Weights of a small transformer language model: a variant of Adam for these matrices.
MLP neurons of a small language model. Each row is named by its layer, matrix (gate and up: input weights) and neuron, and shows model dimensions 32-159. Each number is 500 + 25 x the weight over its row's rms, rounded and kept within 0 to 999. Numbers have three digits each. A neuron's up and down rows have the sign that makes its largest values positive.
A block is one neuron, or neurons of one layer that tend to fire together. After each block is what it responds to, as a language model described it from the Wikipedia text at the highest values.

L4.gate25:518503497541505521520493518511527520445493511522450478489490498492498498536479444517466518511507552524544522452551500493479518496484510524504442490493536480480519522523516519506499490544498515502535496469494491461512459525483540463500480525495528493477460471538475490472505519514486533502465515490508517472533523498454466555481508490489499471482492503504482513518488519508553475554528
L4.up25:538522500513496475516530487466501462506545504535511481458533521529503465484488508442457511537491484487528525522503530487480423492456504514512503507495496519477487469537479490479491492539512522480479521512505512469505507507468507496493479507509492493477539535455472524535457506456504504531481527496537475473507501454503503469511542495525472542527489477468475502479500505508538511450463
L4.gate84:473541495503536530478530493483506468530530523483509485500521475462489514505516486457533501459542512490495514520456485486501491528504545500511500509469518475494487508563505516537532494473484477489511503506467456517487501540579507455532531532477522464549516473487492524483474515518491490495474545454496499491505492484551489471532487473484509504488493506447481480519452505508500515510493
L4.up84:501497491501547499530494526531514530507546518484555486558497459521504466491475478515498534500478514482505514532489489495479476525464538500493515499494554531498498507530552500529482550484529483477443476518557542547476498476513487477511523470489536458517473478513525497493490564524525510466454523532532506502468534497485499510486487461496491495499521470515488502494524497477477490497521
L4.gate138:534466483566501474490470482511516494471485493486533471486491548504486504495523495545502508505490535532469513490512509529530475476473478496468495494505474501479525495482502451501481488463482544483493522494471481489477459527479480488530482515529491514478474485467490529503455552499493511532499528514481542516489518482521498512509496493511463487450514502485476461499515524458492517453509
L4.up138:477467517485518523511539545485460504504484461469441518508523512516517481488496505484476538492541482469532521504504524559456560535496536462499515516521548484501524472523470510533516515452478458526494509500501486509469506532504479477478539519474508494499459497517491500527471510489532542478471507524487502558483486505509489515510493462504497488508544483519514447466441474511472491505479
L4.gate152:511475517497499547494491489514502482459483524493522540485514510490565521555486522502467478516506483521508514484533494499468515489490481488472481492459500496477501460508537511494468501490508526479500481520516493496501520534520499483462527494527488556492543478545489504511512497530487449479500524469499493490497482462505467487478503528509543459477513477492508476517450487528516463458512
L4.up152:508495535497535470489550482483538500471503503498572488528511530458513511534518484544468490514505560523525474466492493480460506501517504480534431529471499486486537527501550482489488493473523456475482525488453501493498529525489516498505527504519577490495516510523503489560476545509496481492489482533495506507462494483482504523515481520511478506530513524509508483510463523494494484523546
L4.gate208:472477508501471510535514507525467496524516491500522506511463496497486491507509497512459505450480517501517489513490487508461531555502470521467485524533497494463504507495501457467497494499479493461528513493528551490449464499505521461513497496502499502470497538520461531530501476515505540498524451549486478518573491498510487498498461460486512453504473526462464476517469519515491503443516
L4.up208:503486500481507466456483472516510511501533450478475536490463502542493504492529486473509500450493507507488457494490487517504497531544507510507492481489481545474474535515503475509528459510474515478488513575467487492517560467503509473509540490508510487488537538503496539529551513527483496504516513514517514546478495500493511461508438517498493509498469485494494545530509516522456461486550
L4.gate212:496494500495512474531449493519476497491476504499486477495458484497500493486422456496507481490529477488470515528481504470500506503514509489450522518475545507553491452513538525506506523474467491492438521484496509475481476496523507454490509551490455527510467526499466521492489524513506517465462490501500496511516516455543506501503551498490474477460486456529468492495512529497498479556527
L4.up212:483504519517467470503524524502444496514467543539506483503517472475489512501516510544488520509449462508506553523501509485547451515497482531502495477472542538518497527505475494524509473534512514484485478523543502491515504522505520530531507550520537530506445480527523545548440531504476496473509551495489482494465523458510480536512534508463489473482490491482496480486448513524502489504500
L4.gate221:490514524460496460465515514486483468534514506486468494506527547487472482475476531482504466521506499500528506526465477505476535542493485509458472530473539521477514459503499465502486503526527499515520492532571541527485491510540493528457495495485512506492480494488495493495464476531496506524504533519485487502503496541523487527460544547492519485514498541496448509526493482501499502516497
L4.up221:466470522511519477500535474499489532492473497467471510493517516531527523482519491556463492464483532505518456484470448543510525546492469511499507483464541520499461522502531518490460522541437548556530480449495491513524563505509532490485507493497497514524514524517538527499483493524505526507540519473468472533513538485516458520489484508496521507487496484490505520566518513475466475501486
L4.gate240:477503514484479489424504510530502500470495508470536522493488498522522520482500513504494486528509544503467493496494497497530490566510518505453512517478503502446506502515472543506495467527466551531531496542507555536473549490547499472495471495465517506468472506505484534517534486501488492486521483509501538546483527543516488502481534508520489456490510516516520497524492545546501495459470
L4.up240:506485512483490515507533492493475513488481534507497514474474505492493525522499510504509504565502497477472512430499505528551490502512507492510445510494502516489551448503510464524471463530505486510540477499496457503547503516505501519501514500470482501456480554493539531564468486512485522445477499486506491489516473510478490465479512554462449463476462489539476521467499512502490526448479
L4.gate266:469486554503528468527478518509484506514502513503509490507556446528487491507491462473487462487517514485499525500567501478476487507466489525423487507495536508508475510513517469521494478460519503489508458518481499445500465496502524463486495491501502490500509531541469512467464473480494470510526478466495507534474525474488465507472517493516502460494539501467452491469478483500533562470478
L4.up266:501544527477475517504534541493520505517494533496484539512514488490545520520480535496474507557466532454501484483545522500524505488509503518469493531501480500465529501506490493509473467530540488521485490538461481458525506486525488530460481520520501474474485497533497509477486460543504451413500502493517467453478509531501504537504492512498513528491513526527497482506465507455510490469498
L4.gate293:445480507489541544459485494513471534513508525510457515532514482513483525472508482518490533474526520518497509502490546509513516505507485518466540515478525531478448497524509513480499515528537491469521510499551498523487469478512472473471530483527518462491433497519483498496529507529457471507482528532448493495461532496489468497489496468521532445525493518478455533531483494485540516495465
L4.up293:482511520535512513510485528462507491521544451486516469488488507491523522489524508533466500487485569512509487482524504490510517534523486521544515497508492504511452517516513509500532524532499499496517514482534521512502506505438472513484481492494530488521529530450520535466520505501491490475500470512493465538528497531508457520544528492501453508495523484516532505516494566480503479466468
L4.gate314:482542503555521485486524511483465490494503506495461503510505516504459551516540505479484517511500543502490487482518480518513476526470481511439529528454489500473494516498514493476523499479467518472524528497490462532487471519508570467504532494482523465520501494517465549538468520519456475484511536508499511495519519492513489505468491499492482483507510484444503506451508516491525523458479
L4.up314:530512540541470541485520499514470515472502491473505508531517476465518515469504509519499483483481572466516491469462485483520518472482491469497484485458487497473522506512512492506538500502548522517513470494512521497524501494516485528525506517443542499504463511495487495482497496494492521490504469475444500514460491471488525521491511503480506452503502518493504530530493484485479478465509
L4.gate316:520527488464511483491499487528462466499493473479479490506537491505489547529477487454513486508469496501463508500476468520531518526528488539508529479476503528506475534481515528507488501516492486500550507524463496526511491542474454496552512511471501478495512455518519541506487486495476525460473516448509477525447539501510512577432528435499491517515525472518482507503482475453462506497535
L4.up316:493521482543490504498530538477533532466493522507538462471528482498495565512532515513473530534501449521483486475477459481521470492529484527520491502498476507466521502490555544540500511516477548485527527483507502556483518509506516472495515491488470446493550526494510501482514494527489446491529527547501515481500524510462527503503464471523493461504484516491478534495485500511508465474512
L4.gate366:483543527485513513518534516486507548530515522522519497530480559475479524503465490477505494534510507513520489453475512494471489508462485481506478496493474474496487491503487493533461465539503473557487518483529506494483481530465537515491520528477548462494501503489527534536488520483524528500474494473486484516515495541484547496484484486508504500529491529478492542500519512541509485514505
L4.up366:470491515480460467519492505487484490547483531522523520501457439498475458508545547495498509509485581482493469507520496504488513507503518530482486557516515463471500547493498518541515537530502536489509513495504488467488510491488548506503515504508503481504488461474500467500504514507516507494508497506533499512488522536522476509482496538542500502498568506510516499523486518510532521469483
L4.gate368:479518470519497509466523517484490524481529522521483492494517553484497492485457424492508486484504471496511493511526515484508520541427523475488490507519541457509491506512511468509472505522488488504495465535509511496540493492523516434510494509475498491556521504452470504492503564509507481497511486496493488523555546488489459497516513473464528471504532520512492481505507506486517486479505
L4.up368:497529483500485525520576483509504479524505462490463535493508534503471495512509504491491474449481462516520448466492495518454512474520459486507484504439494522473560486496499499508535549469512502534519544457567483526520483515474508477512493516497503509474550471527501486505516443496491491532510433463514470493468532535510459514487483461491507509509489442515487517493542519490479491483477
L4.gate418:508492515512485506532479522519513538504542499515458513508502477522506508492523440492488510505483527518483481474456502504506506525458535480454505501492575506510478484529474479500506498517523528517464490503530515467473489502497555503486553549414475482487467535468526491491497533493492515515462483531510490500521519465526504481473481493514519466467482530497488520475488507480507545508515
L4.up418:477469526465502480507548517517475542501526450460479505514501512528469480493494506511499492524476497552493487534516510493434452507483477483481469508511489488497485544456511484473470527519501513493471477515521479501498503503497541533486501522518546519482492577532494575514485518472481517477499496569512437497526451507480476475472486502489461471537489513485497488445472537469519532475450
L4.gate419:488520487515495487557532491527492523474469509482524502530541501480481508514512446480496479505487503488506507534525484517537475492515521504500444483490510444442480534539496485480528506481512522488538468476493528476488493541488482512524525517459505506470533552487442476454508505466477457496523508500501507449524495552515500526485473471501506460483475525483529500526473485501532531500458
L4.up419:462520520496491514506499515479519542518504507529527478535517481438491491477510481480523485501482528513514514505499512456531517526467494506531495471498525485537561486502467501504521509423521513466492491454540502537504465521491516485496521484502514481537479509483494479510511511505474494458500484487505527523512503521485505537471468486471533449484518497530518472485528477522502515496528
Responds to: Word-completing fragments after a split-off first letter or syllable, strongest on il in unt-il, also b-orn, b-ook, bu-il-t.

L3.gate158:507530493514521499482498509459475519488537468512517475512498479523526545498478540520500480539515493538534499492497503471465517506510499489468509466512463488505569490532494485494489480448493488483446469525480501462540535475507516476539488532516525492487485479527465505556485467506507534521498479496483521497509550477492505502470529490479512507489468505493472494515523531499494532549549
L3.up158:522535491524535490477481496497478503478533480485485498488511528530546574531510512502500484537504479488528498496491491506458510496489477468444525478525475499511560467562474512486484448430494470461463498546483511483526524493503496485555484534514518522476525489498498501538486450501487507520508464502476555485498562465536517500480513510485502497482486451525480451499493510496495528519525
L3.gate182:553524503515500496507526482492466479473500479513486479492511511478491482514494523526498458501524490458540494452466501475499534486484501484466493501500479526526511472471478529461502523487556497470466456531526484542462478530485524526534529526547501473494488463531547526509487528489513523470469511508478485421486515472456501528486464481511505477463535467511462515510525537540517530484497
L3.up182:518489480491506520513484540516459496504468482464536477468543525483481493493460505501495490489455499489561492479498488541434538529534481475463505477510480469491492490482506535474506486471468521484440456495478503474534475506514529488526497539546509511494510489448514484470514479477513498497523531457516486507509466535500483489524468519497499520479526456474496537495530470519456501458506
L3.gate341:449496473512495481526502510478456471502514490513434455477531534484507494490486526490519514501530514495515512487496486504491472498480506495491511466533498447514488525484512485459507483530507525550488496481483467453499469521497510450493500530515505501506509499503529478522507518525495478504462539512528509489502494477489497516496528446465540476507527530407511499521473505531523513508490
L3.up341:486536497483480518500498501466484488535512503555470473512513499506516505509488552477520508555503511508509530497510527469509515483495505531524518510483504485476473479492504477495522500532501489546499481495506507477510497495471449467500494471481498480491480467492532493527538512557548469494465517479520491519433484494525539492490485498511486506481550533449487548482484474552498488521500
L3.gate379:513493503491511472445499473500471508511500460537473486527505545497498489487477462483463516519521518501503462535470515516499497553522484517504514481481508502474514505550469479542506485472572518452441474541485498481492504453495491481470485477481498518478537522512484507532492504530490482477520492530506535473475493464484498552460481517498502463529470538498511522517514505490482530540510
L3.up379:482498480497515487444494479478453511525535457510468462550513535501515476522469464451479493489513501491500470529494508498506493526496473488496474458497505543469485504542489521534521495496567512503428495515502504465477485483500493485498514517489472495483526515496505509552501537533476510455503475520496511459473495448487505518467454529477492473551478549504488515513512493524497529494510
Responds to: The preposition "on" after a verb or noun (born on, released on DVD, based on), plus the inner word piece "oc" in Democratic, Location, Society, soccer.

L2.gate130:523480490483505487529469522543501460513481499496507491489458499504505496490532489459508489490490478542468519495555519488509496541536501490516487460466509514485514448545524482507494450534449513513490470500554513539541481448527519491500477491467507530513543554493485504538459497517508476507525505485527492519490515509506488456539525528488562535512471508499537482517497536488512542512517
L2.up130:562530449512466463480505520517489467534478498471473466502505491455510507471532492523494463516528491488503501548541486502507478494474491557484518442506463528493532479510462445534498420489449526494491496483532465477536513474496493524525480478469521525475475528512513490524510509499490508500471457531518496520509537484492495503558509477481481533529516529492502492478509530517541549502496
Responds to: Word-internal subword fragments, mainly em and iv after a short opening, as in Dem-ocrat, cont-em-porary, act-iv-ities, Civ-il, arr-iv-ed.

L4.gate0:533449439520470465487454485548494448505479463457489508516486492509493515484504470472517513509517482532534485534472523441495523510496493475482522451466472476503487517496501547505494478485547519499510485534504462537517460517491484507475525465459532532505493498496451486496525484499533507511518513478438499522455516484499501515549519473460509495499493524491539500524522501492443500477512
L4.up0:497523480484507518479446471550504484526461502536465550471519504491503509502480506545512466483513469460475498483479509532528523496480525491492491476457455510495489464499490505464523520484476479500486501496521509506529458477469526544483536461448529524480508544535496522541502510479507500495425442499522522505522504522508531465502476528507521484526552542515508476493521510507512497484482
L4.gate10:483493509542540516499489474475467500494515449550486506488493559529508523480484543494517525490527473501477487510548489471560510537481479459487476469520513502538485472512506543476482448523456542498527488503486520498443503487513522487495480493526505539509501505495486495525488460521526492455520527545497495493508521524484507512512459516478490503453462547476458509531509560510513464496540
L4.up10:506562502512529503490489514500494505507518520475526453505499503530504477535451462492528475447528512481457479508507505499526441488493505515477472475516521507420481500542440527487492532475527535476487494508499548460514528503513515466517504466513532484510559508544505496503509465514544503521535512492511510506511515486496533526537531525512450517512482479467495548513467483562512507464466
L4.gate40:487517505486480514499498508489515493461519524501499471463478541467501538523488496484469477527450526526473557488589525504530505469523522502437518485499485480486518491524526528502471529494482506507489500531504499506493500502493501537477506498508507496498528477493499506530488517514470481509450463476504476488484527430525490452498544465561512458529513501460479525494530515529528479459498
L4.up40:510519536485486563502515504538466471524466532471487529503477474469491513489491490531525451529490479487494473509504450473519462501522509510532532512489515486469498543517474524537516487494522501473514470462470557510502509531546433471499493486482493452489500527513489469511472468491481494482504455499526475515489490529513465519475483487478532469526433500524491485506479526472529495489484
L4.gate113:540506508498497495541476520525516538533504498517496489540508506493515518503473496483520456489526481484557508537465538460456499512501516513477504491519501517495507509547522550488464488516546508494510498515526494552514488550506464470458522496542496522519485468523455483501529515512512539483476513511496433513434555532490501549512481480509526491451497538501502489501509506504464550504497
L4.up113:505480519530484508515550481540503485456468497512528547495488518525496493494524506565462500480497472528490456497487470495524481555506535482499504464522503472508568479513552482494529449492502471519486496491515486524503479527529503553483488507516499538500489491501540497530502535508488479488547520479514477521510505511479491541510486542542526511484457520495527491507534558498477527552502
L4.gate116:494499484505475510527518520543485483481505503507447497510499485497536483527514520531514469495542470482520496523482497431495550519511512493463467509513470501468494480531506518510493494479449469531475529514494516511456512489541496499485536503535475492539537488484478495537498516504479518463519504523465488526515508472521530518526480465476518479468470500539454449516560486502506503516543
L4.up116:463464492472469514458458497545468536485516455481501524507477484459529494422533482490516519488510497513495488497441507518521489503515524489474523458500535501519511522461460483486498531482485504503496479494562479519470496507536479516553522548530484494471513478501485510469546515534505531495473538521464517519495569524501513491494479562444529504488535500558513483525493485473506567482517
L4.gate167:523491494499496485448492488492467522512496494537481476471511487494521450505467431456527481487536509503541512479468557407517473522507541479539440493532475501536493476513503528468510452519518529503530476496513504475499494498528493522441540523501515525508483553502511517446524486493493495515495522504481492522514538487452470486499474502493497510484510538489479451483516484506508517497509
L4.up167:508439528498472490440481518526480486503521478478530492505439523495505507517497479463532528504542492517473529584517484486490478520451508506531507512513471513503509560524509486464521549481456504500494519511477501478562476479504541492478481493492564519492534513490476492517508499511506515506517488503507513499526516520493524481505522495509493543477497455484518494491498510526513530501537
L4.gate191:471503506468478494474457505498478477494454524532454508504502490464465501509489516483522503565490502485470524509511484490516509517481502527489530498505519474474495531507493543516509531495544519510477490509509487487485479501519448517464513494433473496512498530488528503478450496512507473506449504507491543538506556538525491494442499494488522509518516523505434515495530491481482504489448
L4.up191:489481475536470551476480516527476495471495538451525497486482475424506505519519514529501515498486487502491503454498530486485495495511483480485545453524467531481526488527447527521508523486503520493543502457470475483484471516531487495484503516532489455519490488561504487520523504546539487488512517507537515494469502498484534473480492509523472507506480523493508541488473476491521520476479
L4.gate205:477493527544500482485452517544431533496491457484495463519472472506516463481480512531525496543540501479508488485506528463513491499549473540504505480502524507500500530476504561473488484452524495481493485471510493512473480510520500527432542508523541523521503508497510545534502496494494505483502516483486515503488521513456503514515510490471509506511469490512430448513557560461518535509515
L4.up205:492492495494461518487507512497485437516466419492502466495481545508465518517473547510513513504492472505508493519524514533532527501478509515481502498523477490497476496483511515511546478510451473439486523521497511450503476508471526521470463483490495484495521466505474494477513476458519541491479444511440495514532492500495475504482525494530513518527465489516468481514481483512516499512506
L4.gate210:524483468512527519468471521515468495518552471515469467471521540470464483507471495433504529502527501487525468529526501481498518497505506474501513483474506476474499509493493509425504501472468569497490506509473518524476499478532480465481499523484562493513492462531503525525476474467458512513502522503511508496498516442466521478484529462477494488463506487440468520472472506490503489471515
L4.up210:464485525480443515474521479522480503491484491513499504537460530463532453498489466515511487489490485531507531508474543521460513499493513490475526513534497482496501497521505529483487543509550465486460485552535521483465472481518483477479492494512512531470460490486496473516532529532461491466498532538512510499526499530509468506490497496483483512457479470474507530496500456477503519506492
L4.gate228:475493505471477499520489521530531469458464530516481486502520491456488481485514510529465515513510560497469503480549479504486489456524471517478482532492489424492460517523531534482529484501495494481509551495491517528513481512523513507481492534499465504505457469494534542507470498540454490485506491504498518546509497489464464471500485484518508510489546521450521484561525513461505502474496
L4.up228:449489509494500550520505497520486521536538525497489511514516506455539483504511500487493534481512527479480489505526502558523508516519522498481488507540509501461519494493500522546520483532500493455538506487516545448458488483514484493501472530479496512521481487517477494491505482530511503508472486545482517520499487467471496493502516470520497491471477461504544449516479494469537488476476
L4.gate239:547495514515525483469511521510495488505517486516484475470515509477531474507471467490497542531517513510482509480464535494497508503422456504473495491458489534522540468533495544478456528473471505570472535475516488506514486533505527491481498525504474508578497515489512535533492513505487491523487483510488456521498546492478455501491525444481484452505497499519457475510464534461529497519518
L4.up239:495494583492536505547471489536520503505480477548509483506506461522497485504487491483502477529515544504535469496487507464508486464501519485516508502544495527481540523526492542471500495498504527469479507500500520471527460514512501521477515525522500477467481537540465473496518512485474499520496515456512484521551545494451500536474474506481559491528523513541519489524499476473499514478475
L4.gate251:515491524501496530482513537500505513455509491477476504507491514488518463540472472491509531501526507492518529536504514481515444489470542511508458481467572497488487500540521532479473535483494480533473535480493503504442498542517501471527541494501521518509463521466511500518459513505522537470437580507488514504443528481548496514495476495503494507490481468485489495516487510478528474540453
L4.up251:499465445514512504454477495503495506495524529479494484526480502443534472480525475520538502492540500499542484483536516481477513475487531518493522485497493502497512510567493535517492487492494492497475475504467489538483516474530455488459472491490542482521537495510486492505499496500496527486475486507481545496429494496511486476460516437487502492505472468490472473490536485514520480481483
L4.gate276:477499530530488509529506525555494494525478453524531518482456514496508447471510494503472485505537492463548512517487518477492472521542480478496466459528485516499542482491481508525484457509475487494525492489497543458486441559518501506473487515512524484465482538501460485517492502499498527466433521497496500515475503498488488561472495506479545487496471519508502486521497469476484510507487
L4.up276:490503460526483516468455502500535519496465530525505466532521475502479509521516526521525531487527492491537489482513511529479514526503508508509506544515490499486493544540465505528519506496459546478530457493452514529494515491519500516505505481522487469483496512557501503515496477498495499528546492522529530543521529496488560518493457479523475490543497492508542518467545465534502521473466
L4.gate283:492495546468466512480450481526492505431495467499513508496473491509509489472496484480538492483499515462526439470491520459525509476509529478507521502520486493494510498498526497500497496468537522491488520493525492504488453531537506514504496495465514463499504509514499524472510527489465520506464484509503469475498510503448506509457500498472520499451497540520513493524498491471490516512462
L4.up283:512511506498496472518453515526510507500498475510515478471505486474510540526503502532505512533469495530472491514506533504466496486483508475505495489491498516481492501471500493517462502498507488502505514471524502515531518488558516460526498502481507490473464489509510533499462523536490474439513538481540491548490518542487450497504509507460437499464515504511506468489468506535477578490491
L4.gate319:515437458536462521506532556544478486502517452463514442529503509441505447510548506504497518491491444478531493479545491491507515487489478509519488424494477506486503489489499466500478542488498471517485522533487457518477486506499490492469507526498554480544543510488491466505466497499480497515489480510489504505498511467471470511515468474480497514525504490523484531508498537481511543517500
L4.up319:483521494518456528477522536554480465454460459507517492524535517453492487488502488514453544518480468498561476536504505512530517502535494525514511469499498492520489500518567495457488526495488501534490448489491501506490487533522483515482505481477536509523527530484518497470472512498477487521489519508462529494484513531490464509482443501448546507496458476478464538485520502509486511498495
L4.gate377:474496511484526480461509485488467481488496526452477513468537519486557509562467516484492520495516487513528516495509533500509548540498534509484508490508540484441493501507530529495534466515523521460508513480442522512493502536470489467481511499511528483490486503505472521488463518496519485452493483456516502473475480477493558522483574526482509495476540511487512487505509516513540546493468
L4.up377:504459493481512506516500485477477506485479495492494503517489506495483499483513474507498471484434454482499481500449503482534482501522554518518523527473510469509540503486478486484490478470491533500497571514452482499486492552522490499531502480475521471538527489522455490460530487473502531531520488496477498468500504491507493540491503480521484513491506538509503445549513491527489510518520
Responds to: Second fragment of a word split into several tokens, after a short opening piece such as c, gr, p (c-em-etery, gr-and-father, c-ens-us), or est- opening established, estate, estimated.

L2.gate52:466455517528520485511492499523484485489524473511483481512485514447528475460468524487482514488537491518515481551486521545514511518529479490473514472523497503511527492462543545546487476514450498476490483501503465473523462517505455531482470496468478468485493511507538497483511491543485548504548535547492497529481508500517502483527469490482521502511513516494514499469484493502496528505553
L2.up52:484495502535489498491476465519483479476509471507475485505504518456504476483462516501498513482545490525533507541463545521514509527531477508489523475531511506535535490479544543543480470496449511463502490501495483499516460502524471511480474503493483497479506515512508510469460492526522547518535492524484515531472543501532489481516496468502526499495515461493502482496513489471516513511549
Responds to: Mid-word pieces needing completion, like orn in California, born, corner, kn in known, gan in organ; also month names in dates and table line breaks.

L3.gate216:504494499512505471495511473464485516522528532510477490533531493486480495508521492465513451471499451527536494459519505464481522495508480534537442529495515524473487516477493541524481482497494515532502482516496534469534486527430471482486515465475515512511548488500533479484521501523471496535470469503484549498524510510484512467495503507466471497524525507514485438540535463512471498547481
L3.up216:494474481522517463546544489478524478502541533506461549468496509522489461517527541488515447451481480504560473490455484514506481468507502495453457528524492487474495511510517513503511500496520480525551516481476487432499480538475530490452497498460520450490547481474529475516526489531500498529535491473473482458506484508543529469512478527427493467508517519559471489539512490543533493487512
L3.gate260:490490507505514487489503509520472529516523488491502501518534517499482478476481467479473481477544537523553498485501550475503491524486573486484500481529528504487502539521507550502466454517521540542491510510544473512472470554512504450508560551457468476480481517508470539521490504559463512490461515469447476515513507524470495492490485470472498480482490528498460470497487491507485517480492
L3.up260:483504519487527486521527500493483521533526491475514511519525511530466478497496463489499483489537536521552493470516542504507474499472566484503513477532505517506501526540475536526470450521509534542492496523552459493469482526508487465513546536453449478435490524526481518521490522553472535493478513458462486498526473554482500491497475479496503498497498520496496469502466479528467513495510
L3.gate291:503529495527534493485447534516536525475492473519482494465489466502493487468491531459484452503501464497474492496504475511484472527513551442442507492492517540466482464525515522496492468524480489510491502499547502504524501532496534504490484518493497519514496491462510471524508478517475497525477494472494524544516556469503454488524510511471497467482478513510476474525507510537459463490516
L3.up291:514547491480495511495505488500522514458506480501549494485487460563489515503522508471484455554495481487481462529536462515511501499513546477514502519484498547503470520533490504504446471508508468505533479539535510485533521515490534532525485485502483505484528494489492455476489480512485505505478485484515532547506534492515513480494480509498499499505490520532535485529501467547440463513530
L3.gate396:502492498530461523500466502505521490475496502549520479491512476460516483469501518505452467452523477498524484480493530495524550519470563470486479507497550539505484504487498508525514445500543541497459530511492486527523469508540520494464511499474491501499480536505504471524490525498471521494489471524492554499479486492452498559539525505484495504460488488528489487533511485512454504518464
L3.up396:523522503529481494497498517461515493444509469528539526484508498478515495512513545544500491469479494524498469484494495513497557512476530487507519547479496548566471508548533469526508471470511522465471475516510527530522512494504550503496484479486485518538561524525502452474509508458504533522539456507532525520494483497500518502519538510519503532480496474525527469570535441486451486503501
Responds to: Word-internal pieces like en, orn, erv, il inside names and words, as in Šib-en-ik, C-orn-huskers, S-erv-ice, Bu-il-t, plus word-initial b.